{"num_hidden_layers": 17, "hidden_size": 384, "num_attention_heads": 4, "num_key_value_heads": 1, "head_dim": 128, "intermediate_size": 1152, "vocab_size": 2048, "hidden_act": "gelu", "norm": "layernorm", "norm_place": "pre", "norm_eps": 1e-05, "positions": "rope", "rope_theta": 69300.0, "rope_fraction": 1.0, "qk_norm": false, "attn_scale": 0.0884, "bias": "none", "tie_word_embeddings": true, "parallel_block": false, "init": "uniform", "init_std_qkv": 0.0293, "init_std_o": 0.0, "init_std_up": 0.0293, "init_std_down": 0.0, "optimizer": "muon_variant", "learning_rate": 0.00671, "lr_mult_o": 4.0, "lr_mult_down": 2.0, "beta1": 0.95, "lr_head": 0.0069, "max_grad_norm": 1.0, "warmup_steps": 200, "schedule": "wsd", "decay_fraction": 0.836, "decay_shape": "linear", "final_lr_fraction": 0.0, "batch_tokens": 65536, "max_seq_len": 512, "doc_mask": true, "train_tokens": 637600000, "max_steps": 9730, "dataset": "wikipedia_en"}
MLP neurons of a small language model. Each row is named by its layer, matrix (up: input weights) and neuron, and shows model dimensions 80-271. Each number is 128 + 24 x the weight over its row's rms, rounded and kept within 0 to 255. Numbers have three digits each.
After each neuron's rows, "fires on" lists the tokens most often at its 100 highest values on Wikipedia text that the model never trained on. A number after a token or word is its count.

L2.up317:134076101102142120117141128118097134168087121141124154115108112132120135110108112152109098145137146133097155137130127173124164106165134092138108094116144136149162105091180087127126137124183105111116117085142130179144147122161124116095173122122169120138138125138161088113141110143135149136116111129135136079081113113129145136125097123114133118121128106105141088144143108070109101078168114108156135172169121118147147109128106173105096102141121147087090106139173125101150129154156093140095143117119126126169103116157083161116103127148166161135079092147145116107110153142158109154
fires on: "st" 31, "c" 12, "d" 10, "de" 8, "ure" 7, "me" 7

L12.up954:094125168148107073173103162086117146148162163124082155147109136121156153130166111124138139129095119100117111098136135135118155154128119135121131124169139122103143114100098096121155121152117112156145136128130124130084132149119151149136166087173123149159089106123145128146112083120172132132139171151134108094170141128112118126121126151141112100140139119117147107163103119096137179142128141117105171127146183151163133098100135117129126101168153130125135096124169108139131111143113128129128086094136094111140171109109112073153136114133092149148132168110105109115151145176153141143
fires on: "y" 23, " Y" 10, " do" 10, "en" 7, "op" 6, "an" 5

L9.up651:106145139150076138141092094106119155146056149093134158120104114129138134132118111160109151119102127145138166097118163121140142180101105144112141112110113198161109101129137096119113082126140138116123129185132105099131115127168127125096086141152118155121148137096095142080137121139121143158148148109125082112125094157106117154131118115117171122156106184140123164100150128078129159087122121138118120111125123116150138134113158172111110190130132122132162077175146120154082118118155077138152129139138098101113113113109166125130121120120071143105122151149110131086151127124108136092
fires on: "mp" 17, "ing" 16, "ed" 15, "ar" 7, "tic" 6

L5.up144:144150141087122082073130150084116116155133174137118126146136125124138140131168122142158130122095085139177154150157140116096189117124154143145149099105138134136144143153170121101132100147097123088071156133106107106102118106111125114130137122112136092160172155111110127127153154146125163162118134128134134139096138121123112141116147118180148135161149102098118163134113122183106100141140105114135093100090126135106099109122133135096166132143166113110102125124098104124106106138099102137089104136131079163164141112101110167171128141158169115076114103176142171149168117121157145167
fires on: "w" 27, "s" 12, "li" 7, "ver" 7, "ze" 6, "U" 5

L4.up907:130077141141070127182127130135132119151141111108113081115106174145131172092148116141143144095120150150149122124116125158119163104139089140096118132137139098155147129143132137089150157153091175110125100110082109133131104062140145145110136107123120165147130121109086083129115120169099151140136080134130114110161117124117156158084119165108181162121108102158120154104135104102122116143138102126134138074116144109151079093129073166126144139163129098129137136141107129140087117179130127124162119181155132139111138125133166091143132141141113146162128116100166131130144161128154134146
fires on: "it" 26, "in" 10, "d" 7, " Art" 7, "ad" 6

L12.up550:162140141135115098086095120093140137114134148120078113162097100114138142128097114145150120148159152140121108143159169126160126120108113083154139098118116138155127135142112166139142109113108140116134140149127098102110127112132139097127167123149135121135095140115082126100121142154164094127136129155110101163081096157189133134119097172146158106108128108134094169129139116136138148145106107158112150123125121115141154129175110138125171147132142123181126147128157126125121094095111142126133125091115133164146154123126148109112141144151150170115081107110111139100152125151126081112
fires on: "c" 18, " U" 14, "u" 9, " no" 7, "," 6, " S" 6

L5.up335:180144154097132165107136136158126159153113145139095134100173111147170097111122111129140165137129163146154108107139121097132163160171118146131167156123158116085130136148100081114078135047134147093127106088128119158112107109137128164132135132102116133171148141133156150118100110154117108098122164115152132103093098165160107080128127146097107161107116153154148108129145150125144136085100114115128138129151166121123109150119131136164112112107088173110162099112131139148134148157171128146131134172114148112117121125145103146101126134115113124136111132124141089130113099125130127174
fires on: "un" 26, "b" 10, "br" 10, "fin" 9, "equ" 8

L6.up620:142132130150113128167109100112131100129144111114164119139104155169148110122099129072148125119107117153144113151132126123112117138141156094102120121132139158127113134146154159128132119101109087109136144160121167139110121136162159131114129076177122169139169145116101105101213144126151136157149157115140128110181146150100110140139137181168133141151137111091076130116142112130138130131117142150097145117139147152104127111121110071146109120146117128105129132154118137073145120146149119192113091153108083122148090105118139096124128137119105118121107133124134130152122125170167148124
fires on: " to" 37, " would" 13, " not" 11, "ight" 8, "d" 7, "y" 5

L9.up458:086137160150111127111149114132077122143100104089130099130142135131108134134143105152130107163121137142113091136125134111114138143138098127123098124120130081132113135143143100170127130092161137144113116139135160106120185149142124134134111118101127117107120129115149128088141163064161132108164132124171148138105091150136103113136112103119146118164105102124156125097147139143109141118119121111094138132125133101106092125095142117102158087122134099095174135131143147157167147154138099138106118163136155164091101150098122112163094146126174124108124136104150133136126124089143153182
fires on: " st" 19, "re" 15, "day" 11, "s" 8, " game" 5

L2.up555:120096129150105072126108108100113155113145121137143117156148152125140126136095151078095108160131163086126129105125150085146095111169143132135159140129125135128116135145127134065146142154121154122122115138091107104126158143104151166149192096155112143154103142120120171116158136090096158124107197184144122133192127120125146094128097141115105107115171143118134114140149133087128128124151125116146113100140145095149105117118144116154139096185073120123160142126095114091134112161090109116129132164138094119120139124150148129166114124123087151148150090114106099151129155109116135102
fires on: "an" 22, "y" 19, "un" 15, "u" 6, "ran" 5

L2.up729:155143161129096106148123146132154104115046131097090115126109123097138100109154114103112183140149125121094151139158112163111159084090123145119118140093125142114164127139137072176139141136128114137134148106108108160156162128107134158115112124083149122149109117161116107151117125115120165114135098132083123142156133174139190131101141099122125125175130093116115161140100119133110141093128172135086136149136151109153118102119105164129145114176157127114156153119136149123124158133115128126136151080105065081118147111095036154134163148104114067142118143168139128163105137166125106131
fires on: "O" 17, "ner" 14, " film" 12, "S" 9, "k" 9, "port" 6

L6.up4:084190146125149150139078138105123129112171128122158134098104121155124117143115079127106119132117101119126081127106146120103115157118128114111109121169144181121117130127115184113140131118145134120128139168133151092084108103172145115121168129117123110110159194145113119133154090111146143155144110114080086096140176134128154065090137147168155162126140117131145145125151164114118134152155104133118133180129146138119122158148101083091094100128160168116152150145135110103123130127143110130138079125154125092153150086095180117151156170113172106114136142134137105143147147148130159146
fires on: " would" 18, " It" 13, " south" 10, " to" 10, " north" 9, " To" 6

L4.up540:127126118110093096112134139101080143117107146136143134137139105110188118157115149133118120128068107123108152088114133088139124109107120122148150127112130165111091153119124114116099121102116116169097137101134142151095093150167121158123111101120148121133108129116125178110191142143124145145118109097102133115133126119104099095143127158152131136121125154177125189122167127086125124149177106099150084097100112124147149115100123144136146113117093107126133126127122125120124146137122123105110148175140128097142080131087178101117112122104111192183118137108140106175115146146097113168
fires on: " |" 94

L9.up1011:092094127095145093121146105109168134148072173080125144131123146124098134153135103143122123101108125122137142127149078093104093107097104115129127121138145159124111099128128139131111134114144108137128120156153115089096091130170084143093106141193150151143115097123150114116136121133144121130109133103197119146106119109164117141129145133142151135168130127117136118128124120109129122108131111113107128123133127102210123138109199172153103135104151140112093074126127123157097134120171100169134170143132134147120135097114173110104103168142166099152137127141119149106154150128149149136
fires on: "s" 36, "les" 6, "ed" 6, "al" 5, "ar" 4, "ad" 4

L8.up253:117163146121139127078137121096121144170149145172098112136125129108136140101136133138162119101130110118118132127131103133121142162157128155135111122150121108103124136121152135149119124113092168140119151125142154138129147124130070099117187145147153128110140121137134126129169128140118129065139137127147138161125110142103126091167155118130101118097110144127129119116073145152159099182085158108139130157098100096101132125132129140139094135118136134167119131121125113122163100121131160066119124116099165152128075132127121098099212069127163146124138142125096157169093061119114162098
fires on: "s" 25, "li" 11, "i" 9, "l" 9, "age" 6, "ute" 4

L5.up162:125117070065116135147148075128098142124146107117212168084132114142139106096104109093070144128113149132137131127139138119121128129142143134167101122092126130103112120120132106159103157112126129164143123064125139106148128104141097118154190094094145168146174131110177087189102146077102133170153119166102144118096128111109146108163124108126154106122097147128135143138122136109132117134124117124145119146156153092117133141134106131074058151149134126133129101103145140106116092114081116090145089146068160138168159113154101110150118134158102124186095118114128107112128155163124121180
fires on: "d" 18, " Pa" 18, "-" 12, "one" 8, "de" 5, "the" 5

L2.up337:118106121154115134109092104148076133091148138097148101144152117117125080128120128111099110111116170139166083140119174131118131139091155157111076145107104106108109133141110086164129142129134138113115086136139145137157115120115144167132111152080120078143109084095143129073141150127129113144128116102163111124104144157157163102120078122133126111161129114107145118138140137159136149105127124120142096143092145122146102079115168137118135153126126133127130131121138213141124150122103143138150117123127114137121107119089112147109117105131151162116091129124099195165146124126105155150
fires on: " Re" 31, "o" 12, "s" 11, "re" 7, "om" 6, "com" 6

L6.up1151:122108145127165117058108148140138148120183136152092079143162122138134148127176122125141115125102141110135105103102109150121129086130120110142171098101121111123140142115133137134098111133142118127134130087134120144110095158166164166147094112165177093138127186152089142110126123161130129181137100115122141122126147104134106107105119101119104145111113181114112149160119117121117105136159090151167135097118142140165123109095171113120125135123117151188125150139137123120087149132154103111116133127135098113152157093145127121155107121101141163139139110126153099137143133111126137171
fires on: " |" 46, "===" 33, "b" 4

L9.up1008:097115114114137136119153215102131129150089167097086138134136168131127130151135121125124138113120117108182161197145102111129142162127115161102081110130151160140141115131121134125147111109121120127111110110119083110077136118120148089090153132151134129128146133142087066105160117168115153147099109093120102125129136134113157101138134082126150130132109137127131147127151134119115135138155140132077094135125167171128129124115118098146108121130191135133143183114125137133120158096130106123113099174106140153095142120125140170113148129140195151087121085123106131102127141127165128123
fires on: "s" 22, "hu" 11, "y" 10, "el" 6, "cu" 6, "li" 5

L8.up718:185136147124157146173148128152134125155141125133147118098119103111166170119150097100127160156116100150127124141142060149102115110132111116163171116139172156132144134184137132097123126100118132088154170116089128150132135117096073138150137140157140133105197104126133139151143096134131178160138122151128123146162138142132144077124115124159156156099122122168119100098103101099114105129141141136084136120107108125156164146100100112144158122185144102127127132125115091098122114135154119118149097100093109122141125135110085167158101179106112095125120117125173111163137096134165132136
fires on: "O" 25, "A" 10, "M" 10, "C" 9, "S" 7, "R" 5

L9.up1139:136113117116139146089134152118137155119092118120125111111130116122147120121092114102125165130113135132111153164093171132139140149102122141102120120092178140159148130132172120107090132093101095113093133131104169164149172176141123139111127092148126123108112119086112135121170134129131170134115121130117115175182150143106104176187130108155107128099086087155166151134131131130145130115122126096158107174103172163130145142078116139162102136139105147140144121159099132140120078145088147138157107173114145133103125104150159138133103138094101149130119116113157125150146116149128131144
fires on: " |" 19, "l" 14, "e" 14, "x" 5, "st" 5

L9.up610:113136117154144115150136077118136072080137122141103075141126085136139090091127109137174105159118140102121089102104159095115139103142132112168100108117128118109092135080154110135113112098101142157081092145151140114101175121153103151195160124157169097157141125135151106150108140113126130089096107137156164139119106144168142158167126114127136139199133082153149122164119111131143116151148156117092128141092153118101122125127149094076149174141140131147128130124119128116095132130116105146123142158130137139115123121142132138124097078111170136103120105125136126091141142131156134142
fires on: "s" 45, "day" 18, "ute" 9, " time" 5

L5.up1037:123122141136109149109115141144153144120122126147116105142130143140093125107165118135109124140132103121131147129092158134141112117138085129095130071132130143131105137145108174110106134123097125117126158124111158136150132119103099104089158126141135090130143136091090100087136109144098144112147140127124118156160094119120133087116143144121142119118132103139135136108042154107163157129104134111107058129119172116139118124137141132142156068168109129147141122113111147131098125127137150109111168108112142179197115108145143051180118112104135121109121106132087143104134097143121176124
fires on: "s" 22, "li" 18, "l" 6, "U" 6, "ju" 4, "r" 4

L5.up598:124163145122117101130107126156105142139091130124135134150164127127153160105084114138117175130125154115160150111111133067122119166155130133160098116154132125107139172146165102128087060143146079101071120113107132133143159179126119141152110117174119148116095099142081116113145123123132181131161144128153111137115173136169144140157151147085145127107134145134155122138100151126128131149154167103154107134147136122116126171153131099102146126157141139110085173120152118158153107138154091120111148095150116168092135132112173134167114141131108121106115119169141133151141118154188127152
fires on: "c" 40, "n" 9, "st" 9, "l" 8

L5.up12:105132118119099098132107155115133111115115087116160108137125106122132135115118153128111152123121159101129139123166135136070113146139117125137113147120116116107113111135129127108132115085103111186127117135151141124137123136143152126113129112149138142110115162090113143093185136144144102116121134126110154162095120124101149119120144120175105178120102152132160126117134134123094168138144123139153144123114138132114153110151143111138132124168149110140152116194138112111127126099148125123106116145131122100144128111166141133080112101099090157134095152110142172138124106140148148127
fires on: "\"" 47, "'" 12, "s" 10, " |" 7, " –" 7, "y" 5

L6.up644:123121110154140122151123163110099108127142122145124097147114155146152145119132107111157144083114144151147084148114151106126115105105129101132118120135128135084097140144102130166119132133086082144156127101105164121092126164152121139117151123142081116114145149147134129113161110079138127170121117152114143115168181160126107125136128137113134119114110152103172165101130134154098136140121131169129119136108107168129138150150096133128136148114120158155079126171118110140164116120157141093149119139098100115130141091147149119093138120157140106122159131122170100114127162105154147140
fires on: " to" 40, "li" 14, " would" 12, "ight" 9, " not" 4, " To" 4

L6.up241:145105133133090092137149110203128134145139136105088153125118108125135174139118189113153175107108118135072124107144137120100113117130110125119125140112121115140151149132149118097103109108163110113149106182151151103081134106150130105120091166151111169174124166108118105127096114168182118159126150083181150140100059126155091163126147087157114103152130151128140134133126132115110121108125127083144141135136122123127162096121148112133138124106159135138154155138141102108148117123118087164157172137135094097110119138089160112145098152111084122126146114109153150113096121144122185111
fires on: "ed" 44, "il" 16, "s" 10, "d" 9, "ted" 6, "les" 4

L4.up1114:114087170120102109124124120092092143125064110146126134106143173114126160139129123099141162138113121144098098122121148099127135137116178105162136113098118151160132159124161126127151145145092105147119135142131121118088105150108117137138065152153130134069069149123136093153127145050125134131128137140113107108119147154169149112114138152105117142154066120091107127095107116146149116117094099141135083150139163164077107160157142108156106123151163141104139194124128137137090106128141120124119145131148098133122166119136157132129133125161121128119125131141147116157136127144127098095
fires on: "nd" 21, "n" 8, "age" 8, "end" 7, "st" 7